From a checkpoint of a small transformer trained on Wikipedia.
Size: 10 layers, width 640, 10 heads of 64, MLP 2560 tanh GELU, vocabulary 32768, 70.5M parameters.
Architecture: learned positions, biases, tied embeddings.
MLP neurons of a small language model. Each row is named by its layer, matrix (up: input weights) and neuron, and shows model dimensions 160-415. Each number is 128 + 32 x the weight over its row's rms, rounded and kept within 0 to 255. Numbers have three digits each.
After each neuron's rows, "fires on" lists the tokens most often at its 100 highest values on Wikipedia text that the model never trained on. A number after a token or word is its count.

L4.up2385:125121084117120118127144084131136156122109140161153125160094099103114157037166164148117094127139094086135142157156107124158084099164095101009115168160151182090114083156089120085113088181139157137126155145111085152199174141164054064110097196119118179133108082148169105142107153115112132150180173111094127127122117128157119079148100129109122080151136100110100143134145119070090141139158081110147141088181121134137173148122081188089112077159151122126126190145136172165010185097151122055106148139161177112152104090185128099152161192062141126151187044174062118142110102110164134161158114121124098042143109098135093154135142075115144124107110105130129125063111114108132093100113130130143143146159128150153125158119104107115123135114089088094052155122095137167126146157082068
fires on: "and " 26, ", " 23, "," 6, ". " 5, "as " 5, "\", " 4

L4.up157:089164117098187088133155104147114137117119170132123095104079133137148063130132095138158170151156094100133129098157119173128158079157150118147138143120067116071143131164053204146112224137147141141123120104193135150167085124110149132149188077153150142146141122153155080124172105131084102103242121125099150164124164158142128148151141142172158147091128174164137114125122193083084133108137142150087124165100113107155124154143068109104155132153078136138160109156137138122086106111133139093146120095141200110132133084128152144117109140105159119141150102173126143114179051086178117152155197147157069165082135129161121109219107110101204151123109137086153107119108097120166153119129113144148127152075119113168136079113174117088106166089160151060133087085186165123077132087152158
fires on: "of " 28, "-" 21, "during " 11, "the " 10, "in " 6

L4.up1155:128187082084150108125107159185176147171144135127162158104123065177114156043141188107162093081086143104101089065159148121077094102070132185145139114136094129095099146128068100140129079135129134126122119119083101117131158101166151127132111103130122135079142089121110134070066081063176153151096152103129117193102139130152126098111069073095140145088109126181166100086109147114109130136110142075123123130127139166114119113137076106171115118104138125158147152087171139136147093136181155131134188174108099131195134108149163118141107124107093143118100135067129164090147166146090162100166112102140063154089109150056179115107116114138137150092132125105134046093186142053117118149129159151088087160097118122136168088110160157112168133179159164118069163142146169128131125098129073
fires on: "of " 67, "from " 13

L4.up684:140152186093137114145173116139121097108150156131103121119074140099151185120078233197059162096113127145126116115116124182151154102137043170114142141111160113125096145128131102178162105157112183130124149101140145109075157106152147133054146134144123138200120111113176114110169147165149170072110125099155138112178097138093113159168146130122129125123152112117179101122170132107003140134115174091129122103145111123101095145155071112119163138157116138132092170124105123106124144152137124099113103127150104099069139141084110091125149145053142116135087130114144113152093098124207084102130098107152131167103166154084146125150089093101167136053117183111134089146128163133138174123141108139138089116105070113148168160081166035122093121125059132168136143113144090126124105090107177
fires on: "-" 66, "." 11, "'" 9, "–" 6

L4.up163:122131121115117069101115135162086081107125142149135149155093125064091128127112127149107176080204135155067110133070149072101131119150130056135134171123122133088070188089082159146112102094129084131132102071145181121106175104134135080155111178104085087129136164140162111179115133112110105162144106170102126213078153165128163081126140145145134136145119197094125144119149145105107104154138169084068133108180147117212132119118166109131130126167143090170119118150151065130096149103134079193136160070171151128077129120081183184181084107195144130174153116156128139131140138079059092129143139097112104122074098062124153101095100100171123134142129138138170190187083140193133084161111165091085093128091186152147129109121141060171151104040185166062126141130107105126108109136101160
fires on: "-" 23, "/" 11, "'" 10, "b" 4, "f" 4, "–" 4

L4.up174:097187085107135124169088096126123102140127164160223134118110108107100128079118100155182130126102077083126112190145142076146136182139173145128097202163144104140131143139082117071059140069149169116115108107188042088095146095120108111128123105153149142145073127121188095152087131115148134095176124102142125197109057161158167155199157150120095164114082174099107117166142105104134096166150127072130137138146070200079111175085127152135229135137177119129080166119116138135126107140151102171112089154208157100165147052120085127124177101200112164135143082129153106157119155098124102111154119103115167148103108148144096128167076098115166146129150106151108164133145084152092151116101165160107159073081108130122129108113136150151112062094106125116142087075103101100133109189112143
fires on: "| " 81, "; " 8, "|" 8

L4.up240:156184119102167112142162202109202089158074131129149101081152117117121118131187108143125117156175201145102178120122106076121067148158138116077144104114131142109078135122132059131096161081099109175149172163199093077110149112109099230110104142114119085158126128123102166112101106118174163152153184174085144181110103136166121127132089158125145159126097148093126083062087123157187128132127147151045120127107086154073094089103161099115121126084127107176168189105160179127099120064073127097102175105124127170062127141146149160118118160148170167120105072155095111172122092131149066135119044151133102132126157112084188111158100134149109140065106092146149163141062122127070158134093164118139161150137115156084124122128204115114071186102162097183156117089118072133200091183127135
fires on: "-" 17, "'" 14, "War " 9, "li" 6, "| " 6, "agn" 6

L4.up2478:154139135140113150131092126093023125135129137142151183192156118133067111158119141125137141094050131083130172186149161120109152086112111094132070091126106093089144134078133135138124140089169172179132085172132127113105104133078101144153147120113126134176121188117173145169139071129140103090129148053090187158170134131172127130186096128124152105114152084151058126174079172135091133106126118085145112132108138117098113133042077104119167145185177177119134118057094157146095166140105204096171153138177142157132096171112155181146067138144162114177149164171098127078123088108143187141152167165117135091158175117126133076126109076104153163143140160075129130162116126128062106106115128061118065151140085153118081171112107129094181095080142133124118139139094121132111065152084184
fires on: "and " 53, ", " 13, "or " 9

L4.up1612:119167145124109134115159163135131136162140142141127122138127113188120083075198146156132149121118142141151150091120139026148078122101142116166152145093111158097144099116136132159154079115127152110144099184065095137093126122154109152151149157118091116146078072143084156101110132101154131129153095111173105145132154129097138108091146089127124173156107161125161134172153150115098108124171105116084152056126099119114138122172126139130100159114079132127126119115151177113077110133153124175071138123147096148102124109155117116145115142162094153124196111140147130142121123156181150120181107137077182164143149173151131132166146169117155127130161126142087146165133129124153183192139157166119122129103134119084100163096114109149146131102144127120103123094106092137145121095130149
fires on: "to " 22, "and " 13, "190" 7, "191" 6, "(" 6

L4.up1651:160170224140116177122065097134149193149156166135108141085113116175141190129134072111159139131162130138140169178149134184058151105078102193112068143171111082136119146099123158148054077127127174086152115128117082120124140173109089138096137150111096104113102069169090143137104174081106145124102125142164154141151205100130121155137125148058135123116116085159067144155152131165106122131107153088169153021134126089160119119190092144089103126167088147113121104090122162127118137046138146105128195134082145151114169065157092156163103118180173086148109175165121134161125150152127124041200116105136114082172152135072167089209199130183129116103140120165149117081152102085161129132066118137189121167182114131130122174128107086108126144099145092169120131083143198147130155083125112
fires on: "that " 16, "to " 12, "in " 10, "k" 10, "Ma" 7, "- " 4

L4.up2542:115157110115208142144116124172114154097095107101140109117063130106142045090174117083154116121108177055117129193121116157152108082138108184154143115099100111138029136101118146150131094137121120105096096119116102110116146143147178150137112175177148130128184069098134139154104134128110158136095118117137147163121174145117120169128169187103134114087110118164104156136135121110196089153145141091157101085082076129141148123111159099143144150152107151149118113089143148129109216125159151081122139093177138169133106194087090111090116170147102158080195126149104135059108166125015167151099129176108174147157150102094141155131060143107140165109180136171125213127136076109105145134149172082107142163129134146103125098133167142104141133090113106152125102162129157128109165146129134
fires on: "| " 47, "No" 23

L4.up2261:173093153149103084126129126158099133126154093107153108139104121179126113141120149100138080138120153110103136186106122111128021139120168111141116121156089077132156139143086119105104152148078141113161122165136178140117097106169078114067086132151124093093181159144071131098138108185123106086080167080160175151152136102138148167121146133154091125150178168103162189076157131107120107165113074153150124086166063178165117112094098145074118143157085118164152166139120136129067092143173181179100077146154091113182131141091177157112137137109193167060154136107143136097144105150135112121161112154138168146070166117118063119110119121053178141176122137114119135120132121175125143102135136131174167080106128145127112141129098106091075107145212158143147134131109164140102082146117146
fires on: "201" 26, "199" 9, "re" 9, "\"" 8, "." 7, "(" 7

L4.up2306:097123066128091127115086116179096133080104138135158111083109107118109104053201153077064143128095102070134139167090111109161088096101166148127093118151161170124174082102152221165110101129143073055114148192141145122068181144138090102135144102112086131107115120140146076108124094129114066059196127124130131105172135176110168078103159058107147126125125033152090091189143137161095140096143135173149144100118167122094152089122101141126176133147161115122135192105149216161133096107154140145160117075135098106153142165106133210044150152101153146150109150149159132119121062058184158151167129142140115147095173106126108165152153124189100178131130139090099135137129163151160086114123102078130136118185087120135106064058105113100116134163141066053112106067147126119144137158096086
fires on: "and " 31, ", " 19, "/" 5, "or " 4

L4.up1771:116181150112162156175181109091125155170127143126147134083158171153159121067116072110125097115146095163138118178097183135101181118039156114107103086104099171130119142131061129121119129128147133045134130151060139138100107076132101125105078103111146174116172094057080120139066086141079161152114125098167126087151122158125105169141053195121123159124112084165168124136147160113132130151101074181105124150148109134162084129084176117101144120108141102171124192084166114132146202119141082179119126097151125149168106101134125132176079136134100134109075118130176139172175150119112149114136101097128107136104175157132113119098113149184070127090107095102056092126187210177134105124154155171142130109125185118159128118173137162138144085160137132087144156103169155110177118130160103
fires on: "in " 30, "of " 14, "at " 11, "to " 11, ". " 8, "from " 6

L4.up363:143144176118106104085171176128106129124138222090096105125160168109128090104140096052121147119089150099173128123097096173128182149097101113099143132119157092135133207188117124122118090128156116090220171099139114134071099109124070080082090092100121199124058128134148101079085123157113120147167099159177119108160124138173138135068142116112133110168157138132084152135069118093107117152120197138111118163089101173163098109143159111155161102106124146120137069114165131154111134148122114155130116130122105142171130126121096146153144079129135077166178155097121176060126141127099132100128129168127157098150076161056164184080111101150067167088123116174144113158193181144135185135071177142111119163113159185051184129139155124138111148134072135140130116142115109123088131139110114
fires on: "-" 29, "(" 12, "is" 7, "of " 6, "ch" 4

L4.up244:164162191076172160116128130140105073084104103165097136154133115148103119115124122146151122056131112116110158100104144104112132153154150183115120070143140098117154098212122109159138087131108120140107115241122171149089058083056084229144149138149108157099065164153210114134061098147152135131088146105177134128076094106094131161101126153121172102150069164165117129152126196127145080110141087093110111188148089120134050135120080172060109040122133124154110073079138131146118111165119143141159072167202094103112098146066087121162134132099124096124148164078146140085110179090123108134119160220101143131127086153105117112133145173190153151080088123130096148141115160121119077167145158106137169140109124132134115177171083056128129177164152154164166118157109117133139074168128093
fires on: "and " 44, "or " 23, "; " 5, ", " 5

L4.up1294:136108149163193158097131153108079107103082112158110071110178153122114138136179143143158095120107108126168123137120070112138170190198083112203146097132174143072144118155102126180153141061100134083130104105115105134114157105132132118103122145077132167151135137142168124090207109124117109071116127142109140172145115090153107147139135164163145089123102083087138111179063114109145087111134149185154190109128078171166139158142171115059120141072189103143125159149128127128139185141110116140167146199103165163159018120143091158064115111098155170097126129110023118117095109139095167154120113193182138107185123109124103106121087124098089097175113135132109112119136105103115166074134124088107119108140153169135106153131129078112093161161137154132144172169155075152131088076088189
fires on: "h" 19, "===" 12, "c" 12, "l" 8, "t" 6

L4.up624:109197140076168110140151193128153150116164134081094131146170112146076133177122132125184139084148178115175089099139150126140166024148141166109159109128116137180061174141143115186139099146130124092105110103079111089085076135096100123150140156131083134112103082168107115138147124165095183109140141161108099140072129137189170173155129194102172105151109107084137124127070101108096176116168111154139169126133090129157170108078124116129160127124107138129052124120123131091105113089147130067139113097127166083116114137156147127067090134137116134043098149137105136087142130169131112147156145107111118071174146125102195093120115109089101108144126145163135189156163125125110159120134119105143104173155170125146132093128160186137120139125118124097115079163085136162115132097085172
fires on: "| " 34, "(" 23, "|" 6, "\n" 5, "; " 4

L4.up9:155120125143138083126156128154174114165136139124153127133095132094104102108131120129101113167109140140132145171119104087117093137187143180076132101141121161118147117114157139189172090133131150117103226179164169132149129142075132104130142149164125098153122176101177093096137141073153153129182159109129089186168142128145143110141104118126140147071115136108149112149160126146115199144139125115109207144110157105133161096104116164080165138152134136106070151198081196086118132140136105060100108090188132103108113179148187153094086089126121109118179076141118112121120088124119083172140125105141079099081218076145121142199125055105140177107142112163092145138136103125083183219113114148212123096149108139155122089077130108108156114047091108127148120170114116172114143123141087
fires on: ", " 51, "and " 16, ")" 7, "; " 7, "\n  " 4, "\n" 4

L4.up1478:113087222111107111110169145095101125127106109116129130196121148156105081148133111169123194126114115204158141135152165139141206171183111140168122136156079139145185106177130128114135109154073166159111149120158088140145140088153132161128109091142097138132153169154118156120067098119157118145159139101110109159170132135076115106164116061152068138099165128101184145088112143123139123136112059107159130103117080138207088093129109068150078135121076085152113129109098121063130125127140098077115191133090126147146070130135108135127118113113141067091152154131172135091112114134148149098148115151153122167119110106142142129124142107125174177170129184142139131142121126106138141131154112146101137074135137154182176174128135104131146182113092153102126077130123166086186141136130165
fires on: ", " 98

L4.up132:161113093127089116176143132117155168126138166110102172107116101149146221080162149148121114125139137139077177130119199131128121078154176132106101144116076130113116095125071139105126127115096149108159109126099129150089086115141100147138117106227122141170143111090079116120140127158164119106109097117110124199146171141181185113156075086179160217151081085128125168135117124109147084126125097121087114137111159052145152121127170132143152176125142132129166199121129109063093172134118133195177148142112135156131110164146158129115144099096081154109104142072124145142117102116141119167189097140101111134184137091116158082095112134160088118108160092111131161140155155110156084136136121146200126134150086106103127104129163139130149122160140124213078144143110133146158137140083092
fires on: "to " 15, "1 " 10, "by" 9, "over " 9, "of " 8, ": " 7

L4.up463:155135117092126095127132217104143123152213117063095180096099147122076126056063125182159149057158149129138062144119154050117098131088097141158120114159079131067102146122205118127134152129114120117159092193101137145105139138185197166133163169151142152209159110164193114120133154205162134186158126094112143172131089131094146062113150067080083095140092083127141135161109123167122120124120113110188080102153118155131113147129147179123140110079132131168139154112175079158206111131142080165144111116078187178099103152071185106167142108129048078130108122148118154090224155145130175160162127106140094092097131096070123120067121126189132160085130120122137110111094118125129092097160114108106094135139074107128146123178078113168104095102149142132100143039136141112093143150075136
fires on: ", " 64, "and " 20, "), " 11

L4.up966:181111144065165107124091142171108152205104153113157097129177177071144140114182086120112129135134111198082174084101124172082183147149139165100161147185104074127094139146045109137190146151127161184141130069105095149109105134110131184103087118141070147153109156115107196123104133089088113149107177134142156170149088168124076153128152171076086133101123133111086112131103125160082050124144189131135155076101111094134147126181124135143115161123144159140083074137124112106148141128122101146097074141175147137131058134176127181125131110164080062148154135120218154136131142102130144192143121139132160131094130094124145128105095097072135101209183164095108080129135130091123073141220095110138192094105108102173171136068099122121101065159136130128130118147109109092153078178136120
fires on: "and " 47, "-" 17, "| " 14, "& " 5, "or " 4

L4.up981:141103107108137140092135117111092121141124190090171105138171085098091076129129110118148148104104136129141133181085173160153115118128156194125143122146121105127082131132104124197103127124160119131189120143095109184115137129119138142143175092126109088093122143109119134128138150120170118130154126151108172147154134111092121115172169164149028126177147160108162134137087140133080164149165094119145144132143087083097098086104093124138134160122126200153115173023143096170134063173114165213128137131087111111100038091120171115148152104130103101163138123173102143095143165133126098137147136145144134121145172144141093063107116128160114159059157120058151125150111131133135093175135148108025147165103136195120135139119083120115103083095131104129160145105129151116152103146182164
fires on: "===" 21, "-" 14, "==" 13, "and" 7, "." 6, ", " 5

L4.up1481:107120141147104151076168113080138167129106167164138150068098087077155085143112108093116172143119166160124151189096154120080181155176186181124129130139137131134133171145070104146126121134129141156138178121132131071110132128149121175098138079164131131115138139166137098110132072149114100158167126129176132113152160072092123110105134130116133090145131091164149161168105140155137157109104127173102095141149132202086196111079120202146101109135102148176074115120109110147109095165090123122125050096120153156129093108059152152166068102150124115136134106061128108120128145140127136127090113097184095142102095125091075149103120157186091158108126094121101058084151139125110103185153138105127142125141094077150135095122103110107125128123117104180118112122066092078130123127163092
fires on: "of " 40, "\n" 17, "and " 11, ", " 4, "de " 4

L4.up403:069095155092165135130128088114073146138142123118124127095105127106124082158162116174177180113065103171173153153107082169081117161138135092176142122178113156174186116100133139140101055124182165137138101120143133127113154099146120126091123128168152153088097177153141167138089055123152098111123080090090142162146146111109131100160092142109130130138156065122125123140114097141111155076162142185120191164118125100168123116129110107117110126078102118158113129089140162143146177186165108063153125084117126137161135127112141166078209113148149060093062169097145050134157151090153135075160127114183179166095105119103101142104127104112120130164103114167133154130100081120133174145127171167150140123146106187165139172133128130117170138104119094118156115120173164049116189153091108
fires on: ", " 82, "(" 7, "), " 7

L4.up472:057108199160118156145055160104081066096104152156222119123114183138104135127163145107155144142143116113146116170125158170161092113098090115180162131178156148133157164098170154134151164151053139104151191148149072125015129134102124113171130115101091160170144101114108065076125118152124169118103139133155137215121166169111109109112096104099091097107124136132104140140148141157125098052163089157100111121105101102119085137193183142181086127117141131138169105155105180105135145113148113079177106117093036126170143143163120130151113084122112146115116104142097114154097152118154182151125092082130119147121138077159104119119088119144164101111106142116121178147177117105096115161186078092107118176149146105110115124168120152143087148090117113114070075189054088162142159061141151
fires on: "-" 24, ", " 20, "–" 19, "and " 19, "/" 5, "| " 5

L4.up701:152185175137112142122099162116104141143121109098203160126165118122130096087103157140110145129186128160118156107059128136118102096148094091060101121142116182146096129098154145129115128165104052114117123149108146123123172110168104176137156142108150184150142126137130069099114145132123099138103168117111111178161093136109175147152086097050100110178117234089115168158154129125153095077092151064118150139105136074176104148120122132161113077157090096157230121128131114190123162170100132140128146208091147146095135131120097121161090120123125081144072093202101166107184128125073224149131062168157206148147094088095141147100083115137165178113171166099073125218141179138157120133178113095141154178146156120166109155158120150177087090181140170093157084126099159125155173120159134
fires on: "and " 35, "| " 9, "Year " 5, "Team " 5, "-" 5

L4.up1008:126097135113111171154114119075143146129156121102167153125097135093169134071143090123189127134154125118166108128062098165087081171121213085131073160206167118156155149125076142116097111113057187127174130125112134147149186047103103175078201155087131136147167087200062111157160144132182129088138122111088117122119096105152151167180090099081125056126110135131130172136167167159064149064138147188107153140161104156143116128127109132052161141171133162130096233192150108159104169122125129133124161100138130189108131122126183159126108158094134111082163151159139143164100158107124060123127107149126132102167138156095164088146103103143085105125176231149143136077147118108157112121076158130190132121087123180107202139098106156133082113087158149083134120091122145132142154096073104
fires on: "to " 17, "was " 11, "$" 9, "- " 8, "is " 7, "\"" 5

L4.up2505:119126196161123146108151161172124138082170139081133108127111143113118119087129099143199115092133166123102141093077173163189148118169094132116144100174097173134066108070137183129162138152161118139143114114078112102089166127138056101071075156150131171089172121105162131141108148145118167107158141130141158086110101173121166196161050109116140117133133147135162128155098116113114085117095190073152141105120176128141112139136122100133113109127133100107159121146090137074074121134121134076128150117128116130181105133172128122091114132132125141140167115155189136026121165152171131155118157095118108148160103064113177140140156120150186153120073179114174128102145160121145080103148202121113134063124135086124146146087125140204162118079114098086167149152080182187175162160069180
fires on: "| " 31, ", " 16, "-" 10, "'" 7, "op" 4, "t" 4

L4.up22:176122134174060153150147144142062128133110177101117095105171106121099131109147133098210133093163153124122156100142153139124118118117147145110154115037117132147119158097125150094157133095152114169108049101109106134110110200121101130153120154132143164127148142162157171143132123082144092090140100122166135083149091174148131105177154163142123133116140073053129147077094129158159119173105083177116073129125166119110141080122115114126073113122149099127141153165076144092091158093134085087143181095127147160237061127117147103072102143149149133086220095131122157077139144154090119110093138140141160172122143098126091110127105123139074131091090120160090150127134081150095084163134128132084143083126130118099134099109171152071169185160092116149121118152084169140130111129139135
fires on: "| " 32, "(" 15, ", " 15, " " 13, "–" 4

L4.up838:146121167138146070117164143137105112138134150148142079146118155154096107067153101129135202156137099154176147156174099145129092086084146125129148129122129133139112146137155072091145142109153078134157190110119155087130142128134129147097178194116075044132121090159105080135081126088147057171106138102084133144171142171114135125170096207147127092168103124121103146101150167108093148147146144143139125127148130106067146138134128110110153116147110101122133084113156095071143125147139106087132093117150133086118158155120102120081130150117123174139083104099132117158130070188102104113189174148194037162075115098142156143100165180131125089160119096150147099172072152111101122160074068133169138178094144089145120133125188148105109150144161181106154156145118127080100150186119088
fires on: "." 41, "(" 16, "-" 4

L4.up2072:162210123129162047128182111159115143125157136104063100135083127131115084171130167144180192154129063122068123098123175144089176131107143112128184098173101166091134112111102196076154113125209075110127075133100079083139125140117142158178130120155107109156090147151077120134102165076139111155154130101106141114069104167112172155170114148147121108123146101102108142116165128154113128149101165161050141092094153096170106189138138141153119160127161079105139141077154078137145126218123124135165103116161118164105088140166182112061111084134189104098141138141087200091110137080127152172145091137113147130079143148167167141135156120133142109151109113083117137140201120155092109124171058068109158139109162109181140114144154162181097063076113160142123164168118115146136064111129103
fires on: "–" 28, ", " 21, "/" 20, "," 9, "& " 4

L4.up2439:104185120097114126118089092139150098097118139201119125106069069084135148136174122137111189112101092122130116081096156156138095165157140102142170125140168089162109143149119125142185067131075192068181164111128143121128130152120177140128216127145165103082147110164076139079129131134120119133135150128117164160140148108108107098108139129157137170104116059146151187149134191194112061130133168138164084149133161106121121098082115148143097133121130172132141127069138086098056214161127113176180124078120161122134043085125105172105150124092070151160105125144126091118112160097166181123082091084117146120152089126193093102114116207129060119133124191160174167120122196110159140109114119137152120122162138093072135106086128103129080139153176101084157134141131094105072114137124089
fires on: "of " 20, ", " 16, "and " 13, "out " 4, "replaced " 4

L4.up914:116147145114176120155162098158147120133151127102144121146106188098212169140154125148079124103122161127097072144094102077099134162116124205126152118158214080126032145160143167144118077110097151146126121104162136136116103147102150096090084124124114156143145134089143164162125115151163149167175101141158123144184153129123104165102158128086110195145118158050118110118115123161080134138105094148080106173085092134134136152160115082129112109143163138094086142111090119120201170173115085144108099198153123108121124165138102212170137124159125150068139163112120135124139119106049115198179136057097136122124141081172153208164140076091170119114104171201155104105094112186098085127105106095107123117096187108109139119123145096129104141088136177131133095049117141093148219152086129
fires on: "-" 16, "took " 11, "take " 7, "s " 7, "'" 7, "taken " 5

L4.up502:136125147172110081168200119094124100127135151117147115124096104084148115092119116165098210094113119207169125169163118124100135111096162117132108135112036132099154106089202147153150136085143146138137134181136097095109132078152161139110111152129143176139111136142117120156112161129111158112137142121167106135112154162126120157138106111089131094096109127173169089145106124154126113126085148170180116132045069153116081172058064107076140086118134151151120158148087087161084177142124122092097134110151066162125075179118136125137184152160109078148140073172139112176151190139114188069158135092144116183093118041120158143143153109136179174121127122120075135144100098133122164142102101153115122093186148107188137087135119147103096171108069106085062094115109166092108176149161183
fires on: ", " 75, "—" 5, "), " 4

L4.up1821:216146170173166168092127135136137102129112148115183134138129107115088054191162106133142120098171129108093170131172199068133143059158140126127176133113169078125116120066166146111070095077161184130196082088121088120115088153094092188108083098150127089089135173138071141091126100103116060099087164111177148086119051173065148173123152121132149082126119144083142123185129116082154157084161150106080153077135176123116149144112157082129136152165151168115151075132138153142174086092125157170130143158137095128095142133083126111126048123154126140142146152099120143126120119130145138143074157168125162085083116136110099095175068164089157150163083123095085150114151140111151143144134085110088098137134157118098117205089125092099089135096136149112167072118083068097136101149144134
fires on: "and " 52, "& " 4

L4.up1627:187102147123120119149094136182114100128150192122096148153105147104115099115094165095128101145162131108137084104113137163130074108111132138125146087178120128135069144079146080177138142183107126108163108178148179158090147118112109183172144163132126188176134112063094133133083129133142075107095120103079150144132003150171166174133138165114115165143154127175097109120123167138126147166162166167062126076083072088078135060091128096118175149125112129149095093129112107082141202146158101121116105139119118122114109140127155187138154140081117098081073117146200084230157087113137129147171124138196140143125132160165119164131140192072051186133122088127098154164123098190113178154085150135195191136168080125140171087085202140122148069103160173213084121148123088098105141095085126
fires on: "." 26, "| " 21, "=" 19, "-" 14

L4.up2558:160177111115176141099166117126139109124163170146107158044184105163114078178120064095103133159131101179145154109078114131084106101147146115109136136062099103104150147134110154151120115122120105138098115126098112155083122176156159146145111144094172167104177102142147087121100124127107157188144093129127144129139112130132144136140183117126136105159151149133120072096088121136098100111115148091157113064130073097149082166158148136123111106133083142176132195172181132108114082162119157100076093111099158124143131082093139152149102137101135118161175165140161182184151159124048071096171090074120102114160080076097126117151160145193084138110099148117156147182131105084162132101141058153142159071157123082165142112129118115146108147104133166158056128125117101201086060097179087
fires on: "– " 21, "to " 19, "–" 18, "and " 15, "| " 6, "- " 5

L4.up399:130161087075078141143148101133166093136124112162132170123096124178153107124118072134181124179103094111145100103126088113088132105137135132143153217063082086107092018100137148087113144131083132175070090064169112069146150105125108132180068109160147156128158108166104148082122138085137131170149187117158132081143116095103130157173089173115128125125090113138147136094135095139169129131140087176185142091147137140110136163122052117125118103141093121143134224169108139122146056151117090170161117174158180116116204106072099127080100120113106156035143156119142105154095134167154098103166097065064126077135041130090112085166092166102140098108131131131161124135098118126170188147128096191095135138139146064134164152101075159133153105117120142153140127166129207140174167114100123
fires on: "|" 59, "| " 9, "Center " 4, "," 4

L4.up2031:151131102143149079094138124065093159162140133116134099119115152085125140123181100178117160114208141148102180081149132171127118107112097117135134144122082141171120155138144116155115102186152081102102091148049074151134080134152037100135096219138081120134210137195121091165162136097183137126111157092087138166096122092186125163124134143106133154116129086075113106191127128144137089144138109086116133055143202128172069144104081151142111158106202119157169127135140076114105072131166126139138128093081084131131085104125087136127164184139118083161132112166139169106085200100162146147126103084167125114156134140174146109101095136124116152172100134135160108153093096161094146141127114081116065131112139087089112163092093065134098106058078111119164105183118132080109135163094092
fires on: "-" 15, "and " 10, "/" 9, "or" 8, "e" 8

L4.up1247:155147062128142125100146180190113107175105128127146151170155094113084168079119202113139148125151122132148135189131097125120095124113120065152098119111131121113123144118132194160186141152132139144150084157122078116167080067133154129122120165086158094087102169090176146128163122092055162158197195185150061139130125161133127153149124135163092140121131162110173152150152129153092125098149123175147123152136120137159109123069153095105074115103077165152142127126110212120066138176123139110126143083143104158212145127087163142135094161158112141097099123088149149120104144090101111081153094144146138111112132117189115159080140127101187093156061145146061139138155147169083116133133131161159094120114084185212152070114132118104080139122109129104170073116126161128141102164065132
fires on: "| " 74, ": " 9, "re" 7, "." 4

L4.up1666:138120099103122123083071131111127170181139151135136163093120141108095162111100111131168132126103128071097129200112142130158116126133153132194163159115111147169176118186128079175134148123128123139144121180117119127117133156133159081168102161122123075099132152167182065177132140126122135091126127136138134130137186126190198149128089019080129133103134127097138062148174093172106163192086102153133105134199087064116130103108071110136216109103174189102167100156102148153105155129138155109122134119099176110118169147151118147121084158172141133129150166169123128114142115137105094129094174110137122143156163105066111073155125138070161144123068160095137103197114161111125048136127061065141125154133118131130086198099168137191102093103126137071145141124131103099134152148122080
fires on: "and " 27, "/" 10, "other " 7, "-" 6, "than " 5

L4.up1623:132116159096132149099178154193090106154165167128142137133130134099098100144142186164127141122144054119125147174091095135136196100146117113065116132115141136084066149156099164147110146165104138112171155069166135164087076121103104064079113158152142096164126122124139059095108112116087148134143118170138116195149142080096129082136074074109126098141133155071177068143085162183088132188141093101094174134067111115201087094141167165169182123177126135107145100170120156054098109139152101138129095150134150160148103120091129061069162114122102130105158077125133148130125113142092085129076172148096077137093168140122146136111171114153172163113115193132130159124124109147092103128086157172161136121172098111131155140112155131107121157099094131154099140060181192135143131141130169
fires on: "of " 17, "in " 14, "(" 13, "for " 10, "| " 10, "with " 6

L4.up2292:111167154156082103165170180134144122105166119181109120149066110092179092157134164134159058076114117110085129141119098092169083143138222136085124069132146082093072092150108094130147130130096157115147143151144084127111112092169169169120036162138103209138103120143121085151099148154137174122122136103086100173117148149158093165134154118143108121081110135198151111141095137139132070145144126147103111138190116114138091141141141124130136178110147116104140101189192155157139120131126194091107114129075158155108174206089092116116122155145124118082177175193120140073115136105096136095102175112094135165124160192137105144120170093104126208087092095137097169140147090101161145166103100174125138080148154151134126129132135142132128142091150097132159103137095147175122104139130144
fires on: "| " 82, " " 9, "; " 4

L4.up1246:138109129057120144178131197188045163107135097092136083157110114123105100120113133118116105092138172104114123123139108129107086122156133096098113150095091145139168137071158177115087149131081079146088190140162150092132171145127110138129149139115171126121101122102115154098142076093128113181118108126125162102179072096064127141170134088107092118186140124131068148175171119208088036164145125141172104151122157079110120125155097130110133109187145137164168197162101098115055101110170108126117180179083166173191165104175073142150155139153084083107166182136097166102126091088124140038124093147151103097134081150098087121169142148134123090110045104134118188141098073185106064127132141133143074144181136149082134106140137104076109183184106087091070078127116143176102141165137177
fires on: "| " 34, "- " 6, "; " 5, ", " 4, "been " 4, ": " 4

L4.up1962:115179098076141195072123138120090126118111071129160168124078066138104088072119153136133120108121147074169119134078124121128157088096150134116138150108118089120125153158096103183119088144089194100176073181124118183144114059113140114114151093150130126145193101083109212083131069081168146124136090076162119163133045133117116161121178143163106134126127146054190123173099140131135131151157140169092166064166127102151099159143098152162081143104175122142101153091109113143108082080100085167134123169139093111164165053109114076123074164121147094072097159113115168085139096169084164114130139174110179126115092157119165084187117143152093127106154157086150146073149147151167146170112136146117083101029160108120128157146159088087113086068145134128166064122108115159197057104169176
fires on: "in " 19, "through " 11, "to " 8, "(" 8, "s " 7, "due " 5